python train.py --hidden_size=256 --head_dim=128 --norm_eps=1e-06 --positions="rope" --attn_scale=0.0884 --bias="none" --tie_word_embeddings=false --init_std_qkv=0.0235 --beta1=0.9 --warmup_steps=441 --schedule="wsd" --doc_mask=true --dataset="wikipedia_en"
MLP neurons of a small language model. Each row is named by its layer, matrix (gate and up: input weights; down: output weights) and neuron, and shows model dimensions 16-111. Each number is 128 + 24 x the weight over its row's rms, rounded and kept within 0 to 255. Numbers have three digits each. A neuron's up and down rows have the sign that makes its largest values positive.
A block is one neuron, or neurons of one layer that tend to fire together. After each block is what it responds to, as a language model described it from the Wikipedia text at the highest values.

L8.gate1011:126091160171116146126141126136128143117133138115122173142093148089099125131147130084065149154148168114093120124125095121143134129172173160140133135143188153109132119125096136123149145133155143126143156097113118150073159151101121146097079146194150149138142190178134134113140123129121120135
L8.up1011:131162119090100144165154141138111104092151117096161163111104132103110166158171089092115141168136152161126110155132104147112152113092115159110114156138153107117148098148128154132173142151113177099126142167148139122133092113114114127145152106155112184148167105174119123167171113138124115175
L8.down1011:108112113121099131141142154087135146151123114151114122158123133095129144127116165113127147135112089160140082106132145106145140114084135136137149107108124132111079070158127121111182109106095143157116108139105147115172087099145125128123154113133143087092134115148143145139141165152148083131
L8.gate1184:173107109129071121122118126115148167110093152119113151157052124122106109124173121091131139138114161121098122155164125124119166130157139119115132159117141160116080133093113152133118106122117139139126183142154101104100115144150124130149116140112149140094111166136150159155127110105100139170
L8.up1184:099113166109095136080098095149157134124114182109126160108148111109142146135079105111110142158125139133152135133131133173133121126139166168133138126153095162153126152104161144174131160120099135155119144170139137163132129095111135143149135166127118179129114129127166146144155075155124099137
L8.down1184:156161106116135134137098147123122111120139097155165166068115154131154161123084138142130107119130103093127109140105125127121154122108087126097130140112138129070159118066129123100174103123168106115157130135138121118131116155170057172085204116162059108129109120106146159136103118123126141123
L8.gate1453:176108141139104150071162132106105115099073126166138137122144102134118128113165173161125147126124178124127130191155121105133094106113153116129092103161128108129108135138117127125150144146124091111166117156175106186083105122126150130095109138127144161151090116109143137140146163113147124092
L8.up1453:129141120144106106108115156088067122137073145136156155099129100159103145164152133111130119107112128126123125133144113096135137114144142080128115129151081091124122153152160105132141175130131126131175086164174113145136112165055095094136093150095124086119174089122177107122125128082126142105
L8.down1453:120099127122172139163136134128158042177132122100114142101117150131136138127108127119126100105149154111122138106119124143120135127147135077125166106079136096119151110114103128128142125116083114115123116121128134106136150131120121150171098153156130104198176169168185147140116121134130127125
L8.gate1589:115121135126117142129123120097154147117117171118110136106177133164110106171101141115092106134085130128078131147105092115108105134111123141144148151146108149134107138070153160134147144158154107123154133097124080126098116135158137114137142170102100097142112147119161124132149149087119134130
L8.up1589:102099132125071117132134165133155143103148158114123146171169113159094165097119089132120142118160123136113105125107128127117135117102094118137149147154150123122102130117113101136119148117142138119125126080067130135081152129131064133129124133157125124155112165126170132154124110077152109149
L8.down1589:108104090158127121114107127158125045128144145106173104077137099179149121142134105117131123123116126125119115135162101100100095105130097098137136123138103125135131165120148164126104157138121110136129186127125116149105140140105150085133113114088109094098099164126092139100147106092103114123
Description: Final word-piece completions. Final word pieces that finish a word split into subword tokens, like Aven+ue, Reven+ue, Scre+en, Compet+ition, Fri+end, often in names and tables.

L3.gate77:124120109136137113122145146122166133126135138122117148143137140124118126162108150128130103132141087123163104120134110154118160097157123088154081112125096122128097087112119115167124114183144129153111105094150176111141143125139073137161098111180108142138128089150140160146134130151204137121
L3.up77:133117094098123131106142116121167094126090154139143067123096181146125162182145162108110105127114099107118151121127082131111153086171117108139112082120125144118146143131148095125128124145086151090149119137130108141144119159149086128117110140138102126156145086132129119105127119145145176153
L3.down77:121133083101106123133142126163143029108119150146095125097107131140142141157145144133108125104138108131138132153151105124132144142130159097123100101137113129136104133147172122108163089153083112146134107110137142144145142130121104127125153141133111149157133078150118138133102131118111124153
L3.gate1169:138131138124129117144159171143127143138085120151167115120136108102089145184091141096121153122136139160130112122113100132126122126157138096144107091141124115128148100111143123177114138117111160109085122106124128104074138133081096138151127120127112101173151133112119202133135118141125091142
L3.up1169:155130140130116138144151149104134114152076132157145103086106145080111131186083166122111156111142125125125107118119097143124117138137114086139126082159114113111128131108159130148107092143104155105083125107128148113103130111082122147163141114119117115161142137146117144148125128148131104154
L3.down1169:123125103117128117166141136101154038170133131138133097103110137128096149179107153111066155092154137156128125149119114111146140135147116080144107083126135123099142124114167106116102123110093141121074095116130120118094109141091112142138143118126121134182150132136100141137098102135083123166
L3.gate1303:115110112107120074132133092146086100146132107112137091135100142107093167118082077115115086100131105128087140134110080129115110144142097121126103085117138133125127143133147141156103081089173142162116080099123114125128151117068110168142116145124140135106125154140121131127137126137114096191
L3.up1303:134120121120112056132131148150125154115111119165093086119107132096135130104125120111131118135127139147096122067113076135110128127143138091120086129124181107160068140105131160137112130152153162172124109127173135097133138107090152146143172120121120101154147133093087192106102113134167113148
L3.down1303:118085144123119100143164125148099085098164141113139114122130124105098116122095121109064094108135111131108155138123095109145158140166115111119150114111124153115098135110132137114094115115145151125143127112114120083106130124094169128159148128133100140129168169144117136127139139152109072184
L3.gate1917:146142136155163088139136131119125102112128132135115111115121148105136129143140182122123156127080094135138113135124171150126101065135130111132145143122126144106105155137142164163090132154126128086139081136139117143072136105073123118113165102135125087161092125107136165123133151118109106159
L3.up1917:122107124106111165170126106109136102126084161135138120093107106130141124120104158123090127143122146127136113163138141139155114149106103104098157109105149133114131141117183138155128124127113113083172126118102163145130124118118125092079112133131164097154125107114114187135125117146137123112
L3.down1917:151095118094150122170121146111112024100089177163147130084138155143115129109105122107113149102094160091106119128149179134147150127115105131158159120109109109113117112123128129102130079103105145122111136150137122112099121103087113095115122113160123117155152123161103159115127128161093133122
Description: Mid-word stem pieces. Word-stem fragments that continue a word after a prefix or first piece, such as press in express/depressant, board in Billboard, as in purchased.

L3.gate154:149119155119113128137127097089104145108101109101111142149105118123158100131099115141111122138153151160118136116120098192115155153109086164113088153155110146110168108088111133127143181143107128146117153147157161112114071140157122152110088075155082114126114165142135125167160112125143118106
L3.up154:087105159100124130127068127058131136152155152166062149170116151132144116098122122143111142090158139137134169126090101143150122126161116106139112137148148176134167110088122112153073127105093138143140165143115141128064134140127146131130140084132113128187087139148151127086144129133098159118
L3.down154:136138139144104165124098128105118078116100127096122145136112113144169131146087139195116142140165088114122145130122114178136111133157138145114098157144118129075109085111156110128112135163095123164166138135160131108118080159187123171140138113130108145109141147153150096162178116107119125064
L3.gate856:143132138127122149114110130145116111157139130128186111119079121129166117132107151145141134111049128138104114149084118158141126124154119108137111162140132092133133125094117076146089162147125137137140102118145127133111138117142122151132112122156100097087156125120097138163146059134133116117
L3.up856:141121163140130094130145134150077110208119133130150136106107152146107129088113102150109137125077162138096103094085137116106121134144146118175156157151103130126132129110139130085104149139090178137121127109082148128125135108161134131105137122139070118114182115138108112132132109148109130150
L3.down856:136092132169165106155168126097111005096095121149140122087121129114100153104081093137148142113143126154178152157158112119131145136148121136149098082134107130106180151129124136081127125125121105109111171128127114118175125135149113150135090144119106142174146123164114103109157126167136121155
L3.gate1425:126114146135097100065133084117096127111099155137139158182135120125108136121123084133127110149097154123143159110154138143140121126158120158113151135173176132097210103112119115145120090125137160108099101179135132118125081128154139178116150113121136173103161128144134104098125088152121143111
L3.up1425:121129095126155132195124123085133118133117151116081097136151086124147131133148119144093099112100124110164105086146134127109173139128101108145124172137114121113145101144152142145117108125083127145091115119094132188141108175160129143139147176133095113130149136128142127104106103103096138151
L3.down1425:128167150108116072085137121143126047174131122122102149130079113135151133124138117145146128117117122158169147147128146121167104118134111162127108131136130060156136154131094134128104120157169105110158122195163172144118147112123124136118144110089131164177106177101119128165149091127154158111
L3.gate1960:132124082131103095141128128121127055149079115141097115124151170140119148073108151124140129115095121092113116128129147164137120149168160116127095169148129096115093115106138093125133144133151159181105161183099147109107153160138149123067133102103150135161125149167135128149163111100143095155
L3.up1960:118137097150121152125118160119113098114118123121070121125091152133122115117180115099139153117110163128146150131117136126129191121188136065134123129148158125121113146128147112151134140136193132145105183149102128176104120143123119084118146150126124130151129105117112107144148096086162136117
L3.down1960:109110178146146100142134154144116102203142158114157114046128171196133152117121140133091126118117089173138104161120102120147095109123108149134156114111099131157143101068096182114118139127120117102107081125135114138132118145131097149152128099147110149121137130109136149121115154119125109139
Description: Word-initial "se" fragment. Word-start piece " se" opening split words such as seats, sexual, senator, seeing, sector; weaker on number words (four, one) and group/member/represent.

L6.gate1788:152135150137139144130150118109104110121132114120097133131108103097148143129070164119135120134136089120142124106142117132146145090125108111164116145137086144090115137105175108125104088100090136126130200161135121100138116114140137123140110116093150141109129172089150149146103130142130137104
L6.up1788:086122136107129117151158127121124147102118135063164154115143169128159142130121171109128137154138108117139136122147107147145169167155117091083148113132087168154097171142146158119148179121126144122132094102129107104113137165136113107136133122176132171104114132119188153096128135125129106107
L6.down1788:172140107132142125103125143098088094130111114118162120111122128135137122164119132128137092088090147147134138177118150086105132123145118131141138142116135089158136125149122110147131088142079157128129201114127182124147143080110112139149154096088163162110121157106140109096126115135122128149
Description: Mid-word subword fragments. Short word-piece tokens inside a longer word, mostly suffixes and inner pieces such as -ism, -ology, -om, -im, -e, -ci: critic-ism, soci-ology, econ-om-ic, S-im-pler, Di-e-go.

L8.gate379:106122127072107130113139134148112147101160144092133149149099173105134131147102141140108161141147135108094121108071140123141131168136083111103182082162141141177123141182152097120129130096084131138153124166150165156128146083103126145167158132176151106118104120114143113116107123152126119136
L8.up379:140110122106128173166168122132168140141122127147111146151160116109168139156162142120126102095108113138116134137131116133137145131093184125155138115156166092105137074112114096158172137111137120101121100134084147120154162151143142147119137117124135094131130089158141151145118156160137135123
L8.down379:109104112126151107094112092090151080133128114108184152172120121083084118116125142161098154162130150130135115146108158122135166167124139127146157153150141118169135111161132088126108135122123136137098169146100160127125147088143153146119095150118117127160112124105096128105100083154122113143
L8.gate489:152115105136143126134130180115116189144113144161110124098114135132110125162155111129139145172118169123126142121141137169142141121122134102099137119130128124171106101174131105158114129118154122185120115110140153160120105090177112155101144106141128155141097137088121154132095099086134111154
L8.up489:138133161138113138111128182097082146130137116134116121107159163109100136117148119139154134142136112121117125087159093129157127115166135076122149107171175120144163112184157085112124113140125138132134106069138118115142126083132112145142125169123136098138091128125152113129088117114128121138
L8.down489:086179141113114137142107169109124060137107086112111125000128173137140095133135110154203124165098123155163139147127139156138124119121151107113134117110141112141119103185122108155089110137148107172088136130156114105099118111115137113147147122132120111158167133125155133126059140105135125157
L8.gate682:120039100123157127106135120090150143119139123076094132138116131134098119138114122094051106142100109126126150087137144204122138127095140127169155116136120131105178108147157112117125141137139154102159143130143114162150132120115114107122118103122159102156136137155167143105122159125177117149
L8.up682:098132116118108141142129105110138137160094131133106152129137146087099147116122137135110145148104112155084108108144121156160078110139160097143141084105117138142159160173137153111174144136138144126163177115073112118144149116070098153107135132103141182125102122116139139139128126170138111108
L8.down682:126145108098124154149125165147096072134105143148133135125133130112121126152136155124124091168127086122159099097108089109127105124144128142105116131156107142113100139154147124095160093134092146164128119121105156119125145149166110114158133172070159132136130118095128165125184099116117097129
L8.gate1205:097130128089090143109156121077129139109134113114130088118126202092141136138163118111149134107112119077129164095080090198112135153115099112151136146109079135162162113137101127140126082118144122114127089148132118136105130120104120137151164143162120109207109128121142126145122113152137146157
L8.up1205:111130094106149164123127146118112120154104128135153154102125149148162155148119148105174146075124116141098122081126121156115099134125112101102116145119098121149096085152110111138143151128130131144139107095083116160128117067085104156123133112153135123135107100175139129124151130141157035125
L8.down1205:102120130127096104174132156134105117144131098092150125091120145131115104157112133117229113105123149136151161113126134109143111138145116117149134089084146103105092110159164108155125155123104153167171119127111118091145122123082146117130146100126125129194117133139127140087129109131145090136
Description: Mid-word fragments, list semicolons. Second word-piece after a prefix such as ex-, con-, pro-, in- (ex-press, con-tra, in-tro), plus semicolons and pipes separating list or table items.

L6.gate587:110135141130115115121104087123123122085115147136143086108156139119113149162143139115086102096138143112136159146126166139128112130139112092111123103140129088138116120136134126148195102115109148080165099140113118144068149111128100177126110140084141110134168118123180165148123120137145115140
L6.up587:085167144117111127157116098112121077140113148145153130108141135106108140105118126129104122125123133131135121128109153132129148129162138103186151126111131132137147133154173136101167106110076155087131083158107126139120171116110105173127141134099151181137148125094132186115109125157167132114
L6.down587:137125188085107103152128110112144142120117105107141132143107099145140115116111102135135128146126132157145101148115122082135162135137127150129125135189097188117169105103129162120099121111122145097114099119143106096143128127118145129156134132104170138133161150130133152115150124165115108119
Description: Word piece press, and to. Mostly the piece press inside longer words such as express, depression, pressure and expressway; also standalone to after verbs, as in went on to or continued to operate.